config = dict(
    rope_fraction=1.0,
    attn_scale=0.125,
    init_std_qkv=0.0241,
    train_tokens=641400000,
)
MLP neurons of a small language model. Each row is named by its layer, matrix (gate and up: input weights) and neuron, and shows model dimensions 64-191. Each number is 128 + 32 x the weight over its row's rms, rounded and kept within 0 to 255. A neuron's up and down rows have the sign that makes its largest values positive.
Before each neuron's rows, "fires in" lists the words (lower case) most often at its 100 highest values on Wikipedia text that the model never trained on.

fires in: "12", "23", "25", "100", "13", "28"
L3.gate836 [133 115 145 114 139 103 118 127 155  69 200 118 128  93 137 163 154 100 131 129  97  75 110  94 147  88 136 118 173 103  87 101 125 141 170 134  99 109 124 158  84 149 148  97 126 170 110 150 115 130 138 123 154 190 142 143 128 145 140 135 121  92  67 108 158 172 150  99 130 116 133 150 113 198  97 112 140  71 115 197 100 127  95 121 125 123 159 143 158 116 168 126 151 143  45 120 100 198  98 164 135 155 206 165  90  48  77 170 121 123 106 136 103 101 179 108 132 147 133 141 162 129 121 128  98 146 209 126]
L3.up836 [112  19 121  91  94  90 129 133 110  97 183 101 145  69 136 181 157 138 172 114 159 122 132 118  78 110 113 114 175 115 183  70 125 121 146  99 130 129 164 150 117 119 188  93 112 149 134 164 104 176 121 134 162 188 160 138  98  96 155 103 126 129 127 100 134 109 134 116 129 123 110 105 168 156 148  95 108 121  69 203 114 149 108 106  66 199 177 196 102 116 179  87 119 118 114  95 126 104 105 173 172 150 159 162 103 105 143 141 133  89 141 121 109 134 125 175 161 142 111 138 146 105 136 136 113  91 122  81]

fires in: "became", "as", "named", "of", "it", "become"
L8.gate247 [127 124 100  75  99 120 163 178  86 155 116  93  87 120 135 120 179  87 102 161 191 132 109 123 133  82 141 103 142 103  85 168 103 165 153 156 112  94 108 129 125 164 137 158 138 123 123 110  83 122 143  80  86 134 157  89 102 137  56 134 157  98  98 134 159 118 123 154  87 134 133  89  92 191 162  87 128 118 110 122 140 171 151 119 134 197 126 119 184 168 148 166  97 143 121 130 186 112 141 106  76 139  90 102 125 132 143 172 144 106 121 116 122  92 149  90  97 108 115  89 152 135 125 130 135  81 151 108]
L8.up247 [108 111 119  60 173  82 163 122 147 142  85 125  94 198 167 144 117 101 134 142 152 152 182 114 147 141 146 117 115 123 140 172 139 123 150 178 151 123 120 115 151  69 176  99 109  88 172 107 158 109 173 151 100 131 148 101 102 123  95 132 133  98 121 188 155 113 152 104 154 176 120 122  73 147 160 104 102  74  69  63 107 149 130  88 100 119 108  79 129 138 140 168 107 206  64  91 164 158 110  76 134 177  78  98 165 126 124 129 150 126 181 123 117 155 104 159 117 132 138 111 171 181 158 164 147  58 125 145]

fires in: "of"
L6.gate962 [149 134 142 123 126 166 102 119 109 100 100 121 104 156 129  84 131  85 149 168 182 127 159 111 127 142 171 105  87 149 139 120 110 159 137 147 102  77 146 127 169 116  64 170 147 133 132 112 161 155 128  92 117 170 154  76 143 136 124 154  96 110 197 160 147 108 137 123 139  48 152 143 104 134 137  86 124 159  97 177 136 121 130 134 101 142 171 103  86 229 172 169 131 113 119 117 118 131 118 111 124 108 139 166 127 142 133 146 100 149  91 131 116  94 123 129  80 166 143 183 176 121  78 129 112  89  50 110]
L6.up962 [173  64 125 112 114  31  89 112 144  75 160 125 138 141  98  99 103 168 188 109 105 117 123 134 126 169  58 231 114 115 106 184 127 143 175 114 130  97 114 167  97 153 123 139 133 112 113 135 203  90 147 126 168 155 111  66 149 165 104  91 122 139 169 108 133  95 129 117  98 129 143 186 155 108  42 134  91  75 174 112 138 163 131 104  98 136 113 129 123 141 120 141 123  87 156 169  96 132 129 109 153 113 149  84 163  46  70 128  85 101 179 121 161 178 146 121 117 106 153 160 121 105  91 133 121 137 191 105]

fires in: "as", "to", "on", "by", "including"
L5.gate347 [203 133 116 104 150 104 119 130 105 158 154  92  81 144 110 122 113 150  85 149 156  84  73 184 114 119 133 138 116 114 116 148 133 154 153 146 163 121 101 145  86 122  92 130 120  92 138 162 135 124 130  76 155 193 147 180 172 136 151 151  83 155 127  88 129 114  68 120  84 133 147 123  45 164 149 142 102 128  38 153 180 106 114 136  92 158 150 119 140 136 147 111 152 117 103 162 115 141 170 115 113 164 182 153 112  77 105 168 153 111  79  77 125 162 127 158 146 104 130 149 123 129 124 113 175 155 139  97]
L5.up347 [110 132 140 100 160 135 107 154 140 127 128 150 114 123 175 207 183  69 207 139  84  82 164 105 120 105  88  86 138 134 143 105 151 154 110 141 128 226  65 157  98 115 139  99 119  79 174 124 137 146 161 113 138 122  92 179 130  84 102 122  86  72 167 146 134 125 134 157  44 132 166 118 159  96 142 140 146 118 147 147 112 101  72 205 167 132 168 133 115 146 202  88  75 124 109 125 151 147 154 134 146  93 135 139 121 135 168  73 131 114 119  67 132 146  89  78 101  95 118 120 134 182 129 101 114 162 138 161]

fires in: "of", "how", "ll"
L7.gate959 [102 124 152 123  55  52 119 147 126 136 144 115  94 107 129 132 151 111  73 165 126  64 110 154 159  96  98 102 129 204  65 102 119 182 162 131 174  65  78 132  67  66 100 128 168 109 186 150 133  83 123  79 168 122 151 194  94 130 123 132 120 105 133 109  76 173 151 157 109 170 120  87 186 169 132 168 123 115 108 124 169  96 135 196 101 114 139 120 138  96 134 158 123  70 143 166 164 160 107 132 108  90 147 107 143  72 111 155  87  54 121 144 138 183 125 122 112 119 114 114 154 171  95  79 187 155 203 131]
L7.up959 [145 111 187 112 112  19 113 156  87 166 172 136  92 124 141 135 140 116 135 133 196 177  90  74 158 119  58  78 153 155  64  97  91 107 150  67  93 184 152  88  77 156 137 127 118 150 121 129 138 120 118 129 110 145 119 130 155 127 108  65  83 128 165 155 105 137 126 166 135 158  79 119 122  74 146 115  98  97  69 132 125 155  90 113 138 123 172 143 162  76 123 148  59 186 148 126 116 126 154  98 188  66  94 150  67 112 129 103 114 127 109 181 146 139 140 119  98 158 129  68 125  92 115 135 141 121 129 143]

fires in: "for", "with", "by", "atoms", "at", "as"
L6.gate564 [153  40 117 133 110 123 134 162 166  82 123 133 105 159 136 156 101  86 116  85 145 176 127 162 208 130  47 139 147 141  85  58 148 116 101 132 150 104 121 150 144  86  56 134 127 148 154 118 172 136 136 184 135 102 117 106 154 121 203 128  85 203 109 103 153 120 162  77 141 109 160 131 107 166 151 107  90 118 183 156 122  95 135 155 124  95 122 128 149 100 159  97 165 107  89 141 120 146 133 125 125 120 106 128 115 129  94 171 152 106 135 131 131 128 110 126 172 144 119 139 191  95  82 193 107 147 156 133]
L6.up564 [ 79 155 151 116 150  99 142 107 107  69  98  94  98 178  64 128 149 140 148 176 158 179 135 156 151 129 103 137  74 132 107 124  37 133  93 107 146 170  99 119 123  93 134  97 166 188 139 162 106  97  96 116 108 151 105 115 206 108 115 135  93 129 100 103 140 111 105 115 160  83 116 140 127 162  77 181  78 144 163 116 129  93 103 131 167 111 114 127  69 122 172 101 151  83 130 154 149 116 142 129  53 119 160  83 167  90  97 119 102  99  75 102 114 105 123 122 151 126 101 127 109 171  91 108 113 130 154 144]

fires in: "of", "that", "which"
L5.gate851 [113  82 134 153  49 145 106 111 148 134 116 163  89 104 129 151 153 169 157 130 146 115 155  96 127  97 133 127 169 163 136 156 152 134 174 155 104  92 132 127  84 182 105 126 139 116 167 141 142 152  97 156 132 171 108 174 153 106 130 147 128  81 146 185 172  69 117 193 124 126 148  56 156  98 151 120 124 127 182 159 111 114 172  47 159 169 138 157 131  90 112 116 111 147 125  57 105 158 153 153 161 158 104 108  55 151 104  69 142 149 141 115 137 105 115 127 127 111 116 150 154 120 145 132 130 177 105 154]
L5.up851 [161 115 136 104 103  92 127 112 196 178 103 160  76 108 186 145 161 123 125 118 178 144 102 128  97 174 174 177 117 116 149 179 129 180 157 150 109  81 174 112 180 131 144 192 149  84 133 100 127 108 167 122 104 136 149 104 146 113 173 117 120  96 101 130 107 124  83 134 101 134 161 159 134 149 178 109 113 114 139  80 124 161 182 125 100 129 161 141 113 143 126 159 133 159 135  85 206 102 159  88 150 144  79 170 154 123 107  81  77  89  95 141  74 137  63  79  96  85 112  73 126 154 124 153  94 101 141 113]

fires in: "after", "during", "at", "from", "on", "when"
L3.gate714 [144 139 171 168 137  92 139 162 192 157 121 153 194 147 135 101 178 109  46 139  81  86 124 153 118 158  93 141 120 115 140 128 139 148 191 146 104 114 128 140 158 114  82 142 120  89 145 145 125 124 152 142 147 158  84 214 168 165 145  70 112  95 181 126 189 110 146 149 162 147  93 103 173 130 180 108  63  96 143 125 117 107 117 136 146 134 159 139  86 156 104 137 121  91  81 120  70 170 156 121 142 122 151 154 136 157 131 120 107  80 112  48 193  85  90 107 146 137 127 170 172 175  84 142 128 162 161 122]
L3.up714 [153 197 170 180  80 118 109  99 154 137 117 145 130  90 144  85 127  84 109 156 123 153 113 109  58 193 103 149 139 159 201 122 134 151 130 154 109 129  77 114 203  69 106 135 117 162 183 152 109 122 148 159 122 141 128 108 126  92 165 102  86 166 153  74 104 135 147  99  74 166 171 133 130 155  91  82  59 138 112 110  93 156  81 205 152 172 111 105 140  77  75 117 101 123 125 108  98 106 134 156 138 145 116 101 138  92 153  58 118  90  91 118 133 145 102  84 141 125 175  96 138 180  50 124 113 197 125 162]

fires in: "of", "and", "on", "the"
L6.gate59 [112 142 119 160 101 127 152 190 136 160 161  79 157 139 103 103 129 108 158 112  90 177 152 119 172 131  83 155 201 142 154 166 141 153 125  82  84 119 131  94 156 175 155  70 108 178 122 162 195  95 160 122 112 109 160 111 162 149 136 112  38 100 102 184 157 129 142 157 135 112 144  59 133 116  94 121  74 106 121 141 160 153  83 187 127 176 166 108  94 119  63  86 143 126 140 144 149 130 113 137  87 124 131 146 121  70 134 128 146 127 121  90 187  88 132 128  89 127 136 151  91 177 106  55  78 136 157 114]
L6.up59 [131  87  86 128 125  95  98 129 109  65 104 116  77 101  75 156 118 180 158 121 106 210  84 135 175 178 140 125 141 140 134  95 141 132 136 144  92  83 108 135 173 113 134 119 119 156 154  95 145 106 113  88  93 123 138  95 147 104 150 161 132 172 121  94 123 150  65 109  50 147  86  99 148 180  97 126  92 126  98 115 113 134  74 110 146 100 123  82 112 174 140 182  99 131 126 108 111  84  88  92  98 113 101 142 150  67 131 160 120  80 165 145 141 130 118 131 140 108 183 129 141 160  66 102  97  67 145  92]

fires in: "for", "in", "on", "by"
L7.gate733 [160  95 115 177 153  85 127 135 128 114  90 165  87 189 119 132 127  25 112 111 152 130 103 123 101 127  84 206 120 176 152 111 187 149 123 155 177 163  50 150 127 197  94 136  82 123 171  97 149 137 180 151 113 142 110 119 158 116 217 139  89 129  78 118 168 133 129 148 117 139 102 127 196 133 120 146 106  79 126  89  61 144 157  88 139 142 162 156  99 136 115 120 118 105  83 152 154 130 154 121 134 153 139 133 103 108 124  86  69 139 165 131 142 145 132  88 132  87 122 126 139  94 127 120 170  94 164 115]
L7.up733 [156 114 149 102 135 191 131 113 179 116 141  95 130 186  78 146 124 128 119 154 138 120 144 155 127  87  98 131 127 113 113 159 101 159 135 123 153 122  77  86 147 151 114 171 157 154 132 105 121 130 125 117 127 148  95 104 148 157 176 178 169 100 145 123 146 171  96 120 189 113 177 120 133 115 121 124 118 103  61  90 141 119 164 156 152  96 163  85 129 106 117 114 173  67 114 123 166 136 135 105 156 112 173 140 151  97 134 141  71 152 199 104  58  96 177 146 149  56 130 119 138  61  88  80 136 111 103  86]

fires in: "that", "which", "for"
L5.gate459 [138 181 177 137 135 151 166 149 124 184 148  61 109 136 118  83 126 128 169 174 177 138 119 161  73 128 158 166  92  84  84 166 110 118 134 145 115 122 107  85  82 107 111 123 147 177 125 205 143  94  88 183  56 100 167  96 147 176 151  47  82 128  77 140 116 186 143 129 112 142 194 102 140 154 102  92 118 161 111 213 136 106 113 138 134 145 134 130 107 114  78 129  89 125 100 106 118 112 151 105  98 119  90 105  82  89  98 140 110 144  76 140 147 154 126 147 177 133 122 103 126 134 147 173  74  95 169 127]
L5.up459 [210 106 142 128 228  61 184 110 162  91 150 127 111 105 110 169 108 116 160  89 157 154 121 155 132 131  95 149  72 181 126 117 124 149 132  96 154 110 129 157 108  73 168 106 120 148 141  87 170  98 151 136 148 148 161 106 107 108 166 145 168 211 125  27 116 156 106 120 146 154  92 130 106  93 205 187 133  97  95 125 157 145 103 152 107 125 113 179 136 133 140 126 156 137 180  93 155 147 108 147  90 185 143  78 202 169 148 163 116 124 148 119  89 136 117 109 147  48 128 138 107  97 117  86 148 111 100 158]

fires in: "to", "in", "at", "visited", "attended"
L5.gate954 [127 138 143 121 104 140 106  88 117 138 136 132 103 129  76 178 144 183 167 116 167 146 107 132 176 136 126 111 143 156 129 122 130  73 110 160 174 150 137 119 155 137  44 111 103  74 135 124 178 128 111 122 123 114 124 140 154 177 119 118 131  78  91  90  34 199 188 139 145 141 155  61 130 122 131 163 114 126 146 180 106  80 108 191 159 113 100  79 102  96 143 127 132 111 154  92 119  60 175 122  95 131 110  90 170 148 151 160 128 145 145  66 192 119 118 144 174 127  86 134 154 147 124 147 166 139 105 100]
L5.up954 [118 166 144 133 150 111  88  96  97  96 151 129 121 141 139 167 161 110 153 105 107  87 170 122 115 135 136  88 139  93  82  92 109 128 102  91 123 113 142 130 112 157 137 119 137  99  76 144 155 112 145  88  83 195 118 108 121 121 101 137 144  87 128 120 139 195 180 104 141 164  97 141 171 146 166 158 166 119 117 135 119 119  82 126 102 114 104 196 124 110 167 138 121 178 138 134  78 101 120 174 147 152 191 118  99 142 140 156 118 157 155 156 189 203 150 100  77 153  71  55 153 109 110 123  79 225 192 106]

fires in: "along", "which", "of", "that", "on", "including"
L7.gate713 [185 143 111 103 154 147  95 150 160 153 158  96 190 148 105  30 196 109  78  98 122 126  94 144 196 191  71 117 101 127 125 137 143 103 155 107 114 132 141 105 148  77  80 149 154 129 154  97  93 122 109 191  69  87 100 169  82 188 128  51 157 109 140 188 126  70 126 135 130 125 162  95 174 141  62 163 112 113 127  62 107 143 123 145 117  86 130 131 136 165  68 100 103  65 139  93  91 137 161 141 133  95  87 228  84 109 116  67 134  92 117 172 117 141 152 129 141 165 111 141 144  76 100 164 112  57 169 133]
L7.up713 [170  98  93  94  88  90 123  90  97 130  77 145  95 128  81  88 130  78 115  90 143 150 115 142 125 139 136 118 115 120 127 116 162 155 167 112 194 114 136 145 135 154  65 185 111 127 132 169 149 125 128 112  93 123 114 140 165  81  96 144  95 114 144 125 166  51  69 169 142 141 149 151 111 144 122  59 102 132  66 126  45 184 150 232 173 129  98 132 168 131 179 115 105  97 112 120 133 126 102 145 138 146 133 185 158 152  98 126 122 102  87 111 102  94 156 143 133 105  70  97 118 101 107 109  56 139 129 135]

fires in: "of"
L7.gate828 [168  79 107 153 169 120  97 122  86  93 153  68 126 138 128 140 185 141 125 143 189 146 131 117 139 174 162 130 181 123 118 199 166 133 182 140  99 112 100 145  99 169  86 170 148 179 106 105 142  58 163 108 176 153 110 173 159 232 100 138 188 104 120 180 122 131 123 199 116 189 137 139 100 143 173 104  35 126 169 119 114 157 131 153 135 123 143 132  42 133 114 160 109 145 141 117 180 129 114 133 170  98 180 136 199  99 139  94 104 116  99 148  93 102 133 110  82 101  42 159 134 102 108 150  91 184 101  93]
L7.up828 [106 111 159  96 123  78 152  69 132 145 158 131  95 147 110 136  57 159 202 115 174 104  69  81  89 147  96 124 140 186 150 125 118 159 182 127 133  86 153 174 107 138 153 128 151 134 155 110 171 122 147 133  90 126 130 121 170  86  99 113 152 119 155 113  85  94 121 133 166  88 142 157 135  88 150 153 125 141 155 177 151 143 141 142 161 151  78 140  95 105  68 123  59 145 124 152  73 143 114 112  64 128 124 154  62 111 140 104 140  97 166 111  88 129 108  63  60  82 112 132  74  91 107 189 151  94 126 224]

fires in: "that", "which", "this", "to", "seychelles"
L5.gate589 [150  93 113 154 111 123 142 140 139 154  80 129 140 146  86 103 163  85 142 155 129 138 111 144 102  89 128 123 154 117  83 160 110 178 134 124 153 169 152 121  67 124 111 158 153 150 117 151 130 121 130 130 179 164 157 118 179 137 127 129  70  87 152  98  99 164 120  91 143 164 115  75 116  86 152 112 114 131  60 127  95 172 148 169 156  99  72 140 115 130 102 151 145 119 143 163 172 128 120  73  97 109 187  92 117  98 125 144 131 165 134  87 108 160 148 101 103 109 116 112 125 145  72 109 122 187 191 120]
L5.up589 [144 113 162 117 176  87 153 140 116 164  87 127  77 124 122 167  95  86 159 156 161 156 189 139 123 161 119 122 130 119 160 169 136 117 117 135  95 106 150 104 141 124 113 145 148 134 194  94 176 119 135 152 138 155 166 122 170  80 131 132 152 106 143  46 113 143 111 160 113  93  88 136 121 162  93  84 141 125 154 166  75 162 102  80 134  90 100 151 219 111 142 128 171 140 169  88 140  82 178 189 172 139 122 136 112 119 173 117 168  84 146 147 127 117  85  96  90 167 108 111 126  92 103 175 166 133 145 186]

fires in: "of"
L7.gate218 [177 147 171 133 114 137 204 160 103 146 178 140 117 110  68  84 128 125 103 126 156 100 167 139 159  86 156 135  99 104  92 191 118 149 175 135  77 162 102 170 160 187 105 165 171 151 148  87 152  93 123  91 136 164 123 100 130 148  95 145 147 168 172 153 109 159 161 166 126 141 132 108 103 152 135 137 127 167 142 114 135  93 131 161  93  78 108  99 134 104 171 153 104 152 119 129 149 187  99 102 166  81 195 124 139  68 148 122  90 130 149 120 129 188 137 174 101 122 123 110 194 145 162 131 101 164 131 107]
L7.up218 [177 158 167 119  87 126 190  77  87 154  99 167 157 107 138 101 200 134 154  99  96 132  90 137 164 129  75 168  78 106 171 138 113 105 145  83 105 127  86 103 142 209 185  98 104  97 101 184 122 162 157 138 135 157  64 141 111 125 132 136  94 161 161 175 141  73 120  99 131 189 129 143 140 102 144 156 115 129 135 103 120 139 134  68 144 173 111 178 140 138 107 241 117 113 165 154  89 113 105  94  78 170 138 155 103  68 128 120  89 105 149 111 127 189 100  81 159 131 130  80 141 105 119 134 144  92 157 131]

fires in: "of", "to", "reynolds"
L5.gate725 [178 102  87  90  77 106  82  84 119 138 166 154 103  94 121 128 183 119 110 124 141 116 134 167 115 142 149 124 181 121 153 145 148  55 111 116  98 116 190  89 109 141 112 132 207 121 172 113 163 139 159 205 100 141  55 163 116 138 111 166 142  88 145 110 155 135  65 191  92 145 152  85 178 125 201 138 135 114 100 160  75 107 117  51 147 117  90 102 143 136  63 118 110 123 138  86  98 128 138 102 151 132 127  92 160 158 173 160 126 152 121  73 132 104  98 105  73 102  99 105 131  78  59 131 126 116 153 165]
L5.up725 [ 77 100 145 125 129 118 116 145  90 179 205  78 128 128 104  91  98 149 148 118 118 175 117  79 105 166  54 119 122 130 177  97 153 148 174 169 105 122  61 137 116 184 155 116 121 143 167 104 149  56 137 157 116  93 163 102 125 120 146 142 142 172 107 173  36 142 168 151 108 157 122 126 129  91 175 132 114 150 150 148 117 130 117 149 144 169 125 168  99  87 157  98 144 150 135  95 105 136  75  46 165 128  71 107 121 107 162 158  95  95 169 131 149 180  81  88 153 121  96 110 131 106  62 113 137 100 163 152]

fires in: "it", "club", "college"
L5.gate561 [ 82 123  71 170 129 126 124 219 150 141 114 140 198 152  66  83 130 100 114 123 115 103 126 133 113 141 123 128  96 100 120 141 115 116 161 155 130  76 140 108  95 115  96 104 105 106 162 170 164 125 140 172  87 178 117 157 184 157  80  83 146 156 104 132 171  73 110 131 158 140 158 107 159  89 176 136 115 135 131 120 121 127 104 125 185 120 134 153 187 135 119 158 117  95 114 105 111 128 139 136  82 165 149 195 158 129 149 187  95 122 137 142 166 131 136 163 168 161 134 135  88  64 107 126  97 144 156 128]
L5.up561 [ 31 141 144 143 141 186 148 171  62 172  57 133 110 117 144 133 152  95  89 152 159 140 106 145  98 187  97 132 145 118 106 202  93 132 161 169 147  62 116 120 139 116 145 108 141 133 161  89 109  93 120 147 119  45 107 151 104 124 135  64  84 120 179 152 105  99  61 144 108  83  71  87 138 175 165  91 117 113  77 159 142 153 153  86 126 123 132 130 151 141  93 149 126 163 154  99  91 138 162 157 102 102 115 137 160 130 117 129 157 187 142  66 118 116 103 138 142 135 107 156 171 114 179  98 111  65 145 134]

fires in: "they", "it", "his", "her"
L3.gate268 [ 95 168 104 116 111 130  97 210 162 161 125 165 151  65 115 116 169  81 109 144  76  76 118 140 136 138 110 139  71  92  79 120 151 101 142 148 142 140  46 136 100 106 135 143 145  84  97 116  78 118 148 119 155  74 135 121 126 122 103  96 131 141 128 104 103  99  95 134 161 114 100 171 155 115 174 123  93 120 104  78 110  94 147 113 126 130 163 171  88 143 135 142 114  95 153 107  93 151  88 172 150 153  92 123 146 130 144 132 101 118 110  74 141 118 166 120 136  97  83 124 201 152  70 150 129 162 140 108]
L3.up268 [121 111 184 107 138 114 159 180  94 163 157 162  33 144 129 159 166  96 112  75 199 105 115 153 131 117 102 122 156 186 118 157 105 169 138 124 130 137 153  93 134 150  99 136 120 108 174 156 170 152 119 172 101 147 183 137 206 103 121 116 149 149 145 121 105 128  77 169 125 184 112 121 154 143 124 147 177 162 133 106  72 147 150 166 129  94 158 146 103 120  81 133  54  79 182 182 115 141 147 106  48 159 159 171 119 170 151 125 174 148  75  79 152 111 106  90 132 163 107 120  91  60 129 128 135  71 108 148]

fires in: "and", "along", "at", "by", "on"
L7.gate1012 [143 125 136 164  69 121 125 134 107 198 132 140 155 103 140 144 142  94  98 125 129 113 144 139 165 122 100 122 161 162 146 144 139 141 145 138 145 199  89 191 141 155 126 139  89  51 143 151 194 139 140 141  76 130  91 163 139 111 137 107  73 102 160 113  89 133 113  97 149 128 120 139 161  97 132  75  70 165 118 107 117 113  70 163 109 146 127 163 184  89 105 134 143 132 139 133 182 199 166 148 132 148 106 137 150 119  83 119 140 149 114 109 136 120 138 145 158 161 160 176  96 128  63 193 125 161 174  86]
L7.up1012 [ 79 144 121 137  70 177 198 183  83 163 162 145  95 106 119 171 140 128 126 131  85 119 131 144 183 178 118 135  87 173 213 103 177 160 149 106 148 160 190 137 136 105 152  87 111  76 171 147  77 141 170  91  91 126 134 129 182  58 159  90 120  78  84 160 154 151 164 138 122 128 148 118 141 210 171 141  72 122 170 138 138  98 100 155 161 164 143 202 116  80 126 121 158 113 184 108 102 113 147 110 173 113 142 118 134 151 112 134 168 105 124 137 144  84 133 129 187 176 103 126 143 146 116 172 113 124 166  52]

fires in: "for", "by", "on", "of"
L7.gate368 [ 78  99 164 163 173 137  61 152 138 126 130 134 142 204 114  98  50 102 138 140 104 149  88  89 125 100 111 246 203 156 231 111  93  75 150 104 157 112 150 133 101 151  64  52 114 162 130 136 195 107 123 173 116 119 145 146 109 154  54  85 117 112 140 149 133 121  83 106 174 108  72  82 130 123  80 114 104  89 106 143 119 134 121  85 102  99 122 147  87 147  72 114 109 156 120 118 143 170 102  93 146 138 137 121  77 210 101 105 140 119 141 136 121 145 136 142 143 104  69 178 138 177 108 118  93  77 158 125]
L7.up368 [115  76 141 119 199  53  96 120 118 122 158 147  43 118 156 118 118 153 148  97 109 125 145 135 155 131 180 144  61  62 133 212 114 131 172 168 115 147 172 153  93 156 121 181 144 149 108 171 151  78 105 111 118 130 138 136 208  91 152 142 113 103 115 132 162 179 116  99  91 105 146 117 139  89 100 138 129  92 136  52 139 133 164 144 114 118  92 150 134 120 108 132 179  96 115 133 175 144  95 113 103 143  89 178 136 115 160 114 122 109 136 124 153 123 165  86 139  85  95 157 141 112  88 155 157 145 136 144]

fires in: "it", "he", "comes", "they", "is"
L6.gate967 [138 151 123 104 110  94 181 160 154 151 153 154 152 176 115 155  88  80  72 195  67 108 123 120 100 152 130 198 118 128 125 127 154 226  98 190 160  16 143 119 154 147 118 167 163  70 135  79  66 126 144 117 107 173 127 173 150 140 167 128  90  89 118 183 106 101  83 143 148 117 115 106 131 136 108 123 162 118  90 172 132  88  89 152 110  87 107 127 127 168 144 157 139 132 121 169 124 139 169 116  89 124 122 144 137 113 124  90 149 155 115  68 150 153 145 149 110 135 132 139 141 176 126 138 103 141 168 134]
L6.up967 [146 143 133 140  78 136 137 173 117 127 177 190 190 145 127 156 106  93  74 172 138  93 179  92 105 172 122 157 207 169 163 132 110 116 194 189 111  67  99 124 115 131 143 135 112  95 144 153  30  80 112 110 148  52 136 138  84  94 132 134 177 117 115 139 106 137 188 100 165 153 140 104 160 183 118  75 149 155 144 176  91 165 121 103 126  36 172 136 113 145 154 166 105 135 109 137 174  97 107 161 158  99 109 130 131 147 120 129 132 107 120 115 128 137  92 112 159 176  99  83  97 146 161 113 179  36 131 133]

fires in: "college", "school", "hospital", "temple", "office", "club"
L3.gate118 [ 92 148  27 157 118 102 101 202  89 144  89  97 171 101  79 134 147  85 152 131 128 111 105 141 165 134  87 124 159 147  73  69  97 128 127 100 109 135 167  88 136 112 145 151 156 134 132 101 112 138 146 183 124 127 143 137 123 115  72  92  96  88 147 205 169 105 149 116 153 108 131 108 114 161 121  70 108  85 108 142 132 147  87 150 109 122 168 134 125 173  83 100 114 128 112 121  71 161 143 136 131 106 111 160 128 128 151 155 113  85 164 127 128 108  81 121 162 166  64 111 220 100 100 135 127 152 200 162]
L3.up118 [ 85 133 110 130 103  86 147 138 130 129 167  94 128 129 148 108 170 125 132  95 137 105 125 135 125 206 134 156 124 123 105 131  90 147 122 106  72  99 105  85 167 111 150 142 147 115  92 101 123 133 173 112 100 164  91 177 105 148 109  75 117  99 137 180 143 103 114 125 128 141 140 104 112 121 221  88 145  93 106  89 154 143 106 125 120 118 185 103 127 175  81 142 156 160 143  71  91  98 172 107 127  87 152 139 139 135  97 133 113  76 159  85  73  84 155 102 100 151  77  87 151 135 153  73 138 124 149 116]

fires in: "of", "for", "and", "sheffield"
L6.gate776 [ 88 118 149  99 140 147 128 170 113 128 103 150 132 199  67  81 109 111 110 130 112 113  50 133 163 127 132 141 149 163 130 131 122 158 182 119 108 100  99 161 118 153 141 128 143 146  69 199 152 100 174 139 155 138 152 155 138 153 123 125  60 157  86 144  81 162  77 133 157  85 125 119 162 127 149 145  97  95  81 152 132  74 106 196 118 200 175 138 158 128  87 154  69 129 105 134 153  97 129  84 100 150 177 102 158  96 102 182 158 142 130 120 111 104 148 117  85 174 138 124 128 185 107 116 126  96 155  98]
L6.up776 [118 113 134 128 161 125 131  87  65 169 151 187 113 142 137  98 131 115 167  79  97 211 127 113 105 138 165 170 113 155 170 163 167 205 131 129 131 121 115 117 112  83 143 147 185 119 139 114 135 101 150 164 129 100 118  47 148 104 105 115 111 104  98 139 131 150 128 159  93 104 123 145 137 123  89 118  98 119 131 108 150 100 105 151  48 152 132 100 111 106 135  84 114 111 107 142 205 118 183 106 112 104  90  49 155  43 116 123 127 148 110 138 101  99 184 111 119 155 157 149 124 166 129 111 131 108 160  97]

fires in: "which", "what", "how", "niflheim"
L8.gate756 [131 165 156 184  80 144 149 157 123 138  97 157  56  82 109 124 148 128 139 189 159 127 140 156 133  94  83 126 164 106 115 118 123 116 165 156 153 102 137 134 114  95 127 127 105 156 158 121  90 167 120 145  98 138 145 174  91  86 129 144 111 163 118 183 104 131  83 144 136 128  59  56 124  25 160 122 116 192 142 169 110  97 106 138 132 110 125 183 130 109 144 171  77 114 169  92  78 147 141 122 160  76  96 110 133 123  86 118 183  63  45 128 155 137 118 113 132 134 171  92 140 134 112 157 136 160 136 135]
L8.up756 [165 152 127 141 147  87 126  99 107 174 145 138 114 129 124  96 175 135 109 113 134  65  84 169 182 112 113 147  89 140  95 138 164 149 107  88 133 184 102 218 152  98 109 132 122 124 161  44 167  88 132 178 141 159 107 110 132 135  81 133  64 132 100  74 137 168 141 142 111 119 151 110 150 120 125 141 104 170 146  91 161 161 128 222 171  76 146 109 129 184 168  86  58 108 143 104 150 110 123  90 133 135 109 140 160 121 137 142  66 130 133 126 167 118 137 175 134 123 146 137 125 147  92 150 121  92 124 144]